Weights of a small transformer language model: 2 heads of 64 (1 for keys and values).
MLP neurons of a small language model. Each row is named by its layer, matrix (gate and up: input weights; down: output weights) and neuron, and shows model dimensions 0-159. Each number is 128 + 24 x the weight over its row's rms, rounded and kept within 0 to 255. Numbers have three digits each. A neuron's up and down rows have the sign that makes its largest values positive.
After each neuron's rows, "fires in" lists the words (lower case) most often at its 100 highest values on Wikipedia text that the model never trained on.

L12.gate0:139122133106111113132136085108142101085152121128113138141127126140149085149179120122130076145113161089112122115113096116124127180126103116096151124166127106124121123150102078147147153148145146167126116155098129116136137126131118106114193138080115154122156106160117130128127129199125137153170137186149137122119131157151142088120127162160158121158178126155111157104152113128134161150113144145132155129069082119092170130132140116115092108143103096120097107129127093133112118118119146
L12.up0:194107156115094092112126137125141141099129152123103149122141095162145109124163139125139099129160138118084131123189147105124101070119113135118155122117182119155073122106178103125109102080138114139085124158127147178130104147159118151114127102155134108137121118140106133145141107097121177126109127128122144142119128126123133117137143092137142098135066141180113123142130115157125114116115162140111110145142093142151143148112113169138117133154163082142114116105125108100154137187155159
L12.down0:101119120099130152144143123110134119116141179136130182131172115135116131081088108128100154121147129123118138112125134106120126109129084123128139136143117090079141123155120123129139118121158107123152094160141119142155149137118092088088137146162162138066128127169101120088153171189146136117117115132171166146103104149150106116130146128099167109181138109136128110157176152105115111135149126104137112157120109103131105120110134108152127101151132091144086151110139108149096178145117064
fires in: "the", "they", "about", "requirements", "it"

L12.gate348:139122095122130105109133115117141096115105153114105113118102159115178082107175159113106079117153148116087150130124136152098149104146114167116144130142151100116107174133152153108083130137159113146134111153156112106172092129163129103072117134106129156141138101122142166151154123128111133199089112144110107079098118136158142159108141129129126154125142121184119110111138138123148175141162108138127143088108159142163141115173116112081108130142124112136143087159133111122101134126123156
L12.up348:141149105132150118160115146064150151160108112085070115145122108134206122123122113159105081151118156142118100151069132121113100104101117126092136155098157172143099135145107101124088126160127167151154136128097168102116116105134129081144130118162113141148103118151159098180095142153142131150165147109091147117110116144131120142120121132169141145104146097144152151106134135164144166129120140133110116151155117116122112110128141099099135110130122116135117093132113135147081084145135114
L12.down348:149088122129136091125148120144167148158113174152119175152158188103130118110141111141121174123121097139117140119161140140106113147089136092128118130111156140175131131166073132135201151149141125124119115119142138128153101140105117161122108119123111140116172081128138158141122117143112143081091129118134098135174149080106145126151137116125103123119093178094138145096149185138123106153138109114101118126117099116131111113132114074087127116159125106119151133102160103095111153108135144
fires in: "not", "s", "to", "his", "their"

L4.gate327:140118163133114114135151083103094122128114170109119129109150142067151168143079131146127138151154138127166135109207123168079120118106121111123117137127138142136129115143105140089164126094130105145110087140148132110114106120130106125114122091181161112142166133156129111130173144098167131142097125140093115123133161157082119081145120109116108124129129096106129098154154119155137143168112138133103187133140172109157106123146127120121075169095103130132154123084137135145150131122132143
L4.up327:125167112109107153139145129094155127112121138119113100117118101115137171142132105131141123132138124175118137143151167127108137147138092095114114102168157107105146148105134096087142079109116144092127107157090127112110155151137106115103200121083162130113129147152142154142172143095161150164113162097137118116159131120148122108130146138115145164125134101136134167110185129106135175118094114104134184096161169134129122085147141131134098097135098138128148144122178096116113106120083130
L4.down327:138159138142149123132127122149128155144119075135190116093129114096082146081109077134136110114119161134145126114135109138085141104118133116122112116168139131129087122112124132140145132140155146116173134085117129164137093204105117109157141116149121111134131141115157126133109159100114130131125072127126178167134072149150134129104127144123130160102111111149145164160108159126114124139127138114125151084140123103117138136095109169117134149154132133129085186097093143112121070150142085
fires in: "born", "until", "on", "into", "office"

L8.gate254:117130096118132128118172112116145157117078167124107107092152127103115146163086098154120115066147129139130107147143104167122160063132133146116145097126138110111136123132111130130140084136144127121122108127156161189175159112125165155108156121144161102095116155175161147128098121151126102131178127114139111103125153155071123068110118116166093142157123123122149110118123131175134128154141129090121135133110093120167107100154115124143088147138113146124112134089119159144117130130104120
L8.up254:123090132117117145147136118114109110146158144127177167105096158146139156145125135156119148098137138168127146124144103144141113119138152099153164129128101111141104125149106157132103170133146120123109173144076142179104069103099132146128147145115146123109148121129066088140154098146105153095123109119138120097138154151097114084090166140138156144141140156102141128100130147125174135095148098141197118076126116121112102100109107140132105132126118145129109113129096131102147144152153062
L8.down254:110122145112124148143096128110089103151135145152137127091159090128131119135121120136128132127095080114140106125145105167078157148111135111120112129152132115121153109125104129133169129106086088138117167148152108124148167176145063178138137122120151122159110123135127130095110106111118124132161091119101160131124157117110127150128166121140087136095146185149146147120111138066170101111170136100136151123111108126125140112088105133182106135155152137145094188121130138143132187105108138
fires in: "when", "while", "where", "with", "which"

L4.gate87:119095133123105162104143118142147133126095128118069136113135122166125134165094102111122110101131136146121155105156129166124149148113141122143138124110142129102092153131149117100114169141143113151152106099089141115165094168138093145092110105152155135149148096114116106114105158104121133141117112151104132165161105163122153176174142096093129178134141115164106113152130139134113181099122182091169152127139086133120144120078098122151104079123159129108130099072131111145109117109121138
L4.up87:142165121103076116125119081114173152119142163136127101151146144142123083138153112098153104136128144119142140121167144118146144181127163149100133138141075149127087149122130127111156135126147181153152098083155097122151147135135112083140136147189134158129129117093155117145110135135120089145119091128126134140117110096144108149095141172102151127113068115147128141144109145150144107129111129098134086146149082126108126066132136161125169127124113165134147081106130109112119089115138121
L4.down87:075070106127152098151121125125136130129106084103154148104150101126137164107098161169159122144129084162107118114120125155088112121104116128129101107120109077111144112146107134152132126129112160122082151118090127148141104113113154141158117095110159137128170168114113119135095148102161146157135142147146156122153158146136093096112134131136132112101163129142141129173128144121139148115142146122096119099070174125156182135104132090097095150160117121149155168125117109116151157176121157
fires in: "year", "years", "professional", "first", "most", "from"

L10.gate361:131138118144122126124155123157127149145141105140180128095124112121108096141105098126122112109144176145127115113149175153102105138132134144147160109155128092133120126105132105154140133104174152114139137131162138186131107100126114160128149145126122157121093138130103150145129110084116108104166123104121098110141200167143147150090109145176137112093137110132113144122068128106142121137109133139155149173091145142139130130080100135105129157089093126115071127150178113125098082085151098
L10.up361:128163126152127129100130173166149131106137160142146125140117120161137118148105163126104141113111124142128139130100101136119091118131118123111099079101143102142134123165135118098147137106072098100148118111115142134125106128161123123119092124134150135109101121138120097137108139106126159153199180166147150136159095116114098133087120156148124103107151173117182148153101159114106163093096093155113177089136122125170105125140166118133115108167156133153132120146095141083150109107078109
L10.down361:153147163097108179113076180143137099124132125131148124116131140120125147100138118093113110133137150163152135111158187169123119110141104101118091111151123112127122111139110086128144122121123182167140117146135105130097163085123133171151144162107116128156120135139121118132136106152103138155177128143134151101181142137117151132137126127102122093154099097142097155140122070122122111134117115131139120137151123164127100132055107167109115115085117121151123155122143103059105121134129079
fires in: "than", "through", "although", "three", "this"

L4.gate373:150080149113095151121120080086096132134180127148128127149143127152116108111151095138098104076112143144112111114115174148086122160089125127149106117075116105123167135137121127131122102096118150133097107111158115153137128140150132140193106169108140129139103110110122121185102165090124121134128128174170137121100132136084126115097141156109144153152131157139194125163140133106134109070151158117122136117134105134138131120116102158111102127157132133148142131114160156140110091114162154
L4.up373:121128126133103090113115104119113150131134126144155124116152118137111096151124103104103132112138156127123152091130139131152124163113120139180112124098127131081120121165160104127119104100146139179116102120151141145138114131158175126184129137142149116161143150078122127153112166074123085147121140183114147105133126099138094110115097177132137167105089106092124106137116145130109133070162175109147170112087121150151159137108100111122125132174099162164155107098093107116097133122137129
L4.down373:127133144170085152095089153166121117132136147108125084119158143129126117186131125151146117172149157090160145118121122193099124102144126136153133170120153112115122097072096125131163149090140125135132154144141109147110136099147143111110201158148116126105121108111116118113158121096146149127110093146138163155138119118128114132123143109136141121113126164118122113134127123134130144147095200094136084115128112151124081145147124117138131048144139096137140103123133110074097122137116128
fires in: "years", "year", "her", "episodes", "appearances"

L10.gate201:100120112111180135109107103141174127126097133121103108113129108098158115146137096157138067113070105149105124075111111114148111113144109121121124110166118132128109102150133145129133151152142123158130108178162159096124087131149149104111097138117172140133119123154100142125109155146110136130125131140162124155145150166165159164143110122123146134118124122130157122158145135142148146183095141129125156088138139147118125135176144068079090153164125118113058127104155115138149143149095107
L10.up201:143139161104158138147125135123144124118105133128086153068091128120156117136145101213120137124104092147134141132134110147102111129139154126149109122135124125108149142085103116121148124130113111159133125104134107053104090172101149138117098097145099151137119115139139153116127169152074131166152098157099119086119150178119143166081116130121119159119138142174156089120146157123104132111117125117141148142135097101107121125162137105089127112127109083163113185154136126120111113120106118
L10.down201:102154142119116135152116106092166132123109133147120129120143173113102161070172160089169122128111161118114115112119116112161103142088137118142131127102156144121138160125152138125076129175136087141128126135135121130150097096124148100113137108154167071101127126091094138141127149123145134120127122124153098104118129122134114139133134125126171130125148117099126144125173112158109213095126109124167145127147153108086120099133170167136090138113138166126104114090088089143108170108165124
fires in: "its", "their", "s", "daniel", "himself", "itself"

L7.gate69:129132121185141128147154155126126060124161150164106126127125145112151174125105176152168118092166140115139135141123115136131110123119149134127149093155117153130165147115104120154141163128162110112069124111127125158136113139137114106154146154073108174114120149120131162103166098127062143073136096140114104099109112113128124151127084175157143113135165083170132106085131112101141130150136099142123109140129106145113098094152150107142111147141108125128123138146072129118143119129136111
L7.up69:148111142116120123100133109148162123131131138154134128132139156137104132146157140163110130134139104118120146143147135137110129086122157168176090113108147154122109078120103148138105172116125135120132146088137080115110121109113156094114080123128121199116104089090139120142104116134141113092151144113135120095132128130139125115147118178145099113080115153059129146082080128146094152143142160127142132121148152100177126161124150159113131108130139154141110102179105115154133134116185073
L7.down69:141125145138165127085128161147169099158159154145100151157102157104129083106133114084126117130112151116158139146163165112156123108119113161121153130117146143121084121139155159103118082126146079143140106091155135137137146099091127146146113126108142132138083165121108168117103128108106114126188121144135154080112163167142111137133114128133128075137155124158112098146123155123118133108166113133114146104141104108133132152083112140086100102131104100183096126137139129088135072151147118
fires in: "three", "this", "than", "through"

L8.gate224:127148102149149161102150073089145126129123147164135137119136130125105100123132115154078117077089139129116117124133085161076131145124113125169117130159121105143159135112117144151115120148156149145099121081085155129112153114183130174093124152122104142114147122150126140153164121112066100113109099124160122153154150168146114140114139169139133142110095115172185113119129123119099164140177119099117138153147103159118093110108139164109130125146151081152117134108136130138126131079129121
L8.up224:111136116101132121150157170126105127163093140143090102129152122133180081143143155120138150155125123092152122152121090143104118160144128079132113145124124161150117132166103118125135181155096110145151130089111108142120180137109167119121098105123132131154140093126127098171097102110112094112134129156111089138123172145151108169129094149140101145139120151117171076082197121113157134133104140138152163099139106110139126113109137125124131126136132129202110133107112141111131122096143099
L8.down224:097154099131112193125106102116098104134176144076137173072154111142119140112126128146106118165128110156144124094122153123130155129164136151169139207128120123142146180102125120119124122135115125107102127123122121081105125138171085145118152129155146129142137106123133150092139120084141124097132109127125167091114102180122132110130150127098117111143103103176125152144152123123129168151077113123104156159095158155128118134143138120116097161158160103135124137134095082144131112109116131
fires in: "his", "their", "its", "your", "s"

L2.gate210:152113109163161103121151116154158107153115113134126131122113096102150181151093127125148119120107114189138116073106133110107082113147182158109159125104172118122126135110137120094117128135142127114103096114125139146125111150103104094112102111174119136133090194119118120125148125122104146162132152137109086129146125108152153178151108124132125139137123158150139128129136154140128125100113096129118136122123097136172069130109161075127120114170165104109091103168140157144162126127087172
L2.up210:157130146152108128124138066147141105144131097093122113149154156112119120089110118136137115145124118142121122135162122098160141151141115144138131116147134143174145168101122159145129155097073156114142147164107131127099107142101128086116074124164115146120115115173118075124104125102130113096169168133091154127096178131158165140205127114110109108105124127115144156134144120154112100107145097142111071103140108113133110103161124143112120132090121130136107107136173107108109153146144177
L2.down210:090098122102107147152114099098119107123138127114186163132113070089095130153131121099155127109111143175149140142143120155130125124115141132130099126134113137134161113155113146131101103127102124115092103122089153112172109149174149149155130152124128121080132144110112154126143141121101128139077097169090157108144161151118104142095101135151156147093112079109113153115141136146195167146102164127142176128129136094139153144110117150113078139144127126162129152139104115131151099175108115
fires in: "in", "year", "years"

L4.gate303:146119110081141156140146139092100122127136130073162100131141128113116161101097127112137134102176123109138107146141130131132199094151096142122120155117144148092158147123106152171159166170109119089097153158124156135088141149144109102146122152132148113110148142174149149143163121109143161139120153125132114091141108163122123072125139098116121153166092099104153121115129145135168116105115087136126139095129135108119165116138080124122081104151120133171142147085113104080125143133134139
L4.up303:123136129161124157104129149145129116137069135165104117138110158143114143164099175114148128135176116138140118104137134118124133104126119129169181164095142125195111113091142159082121089124171139096119140114120125141079111150073133147110107119135158119141156107136143144143163138128133154130134112087125101066117150111124097123106156112146114153133104100111079149132179139110158162122106078116150104137147109114124086131152110073144127134172147149096116149112123117125144134112115125
L4.down303:081134100110152134137127132125085150115099132123143129107126101103152142146126103131138119140100159125110129123124094187132159113132139156153070110163170152094116140173091142173107139122119095144126157146115154156160091148128101103121166119067099111103101154142162137121123120085138163123148125119181140094125109154146124122074122100110150143149127110101148145127116123150144119111119090141076110110098118156138144120131158184145092141166151114155153098119126152117164119103137136
fires in: "when", "while", "into", "within", "until", "before"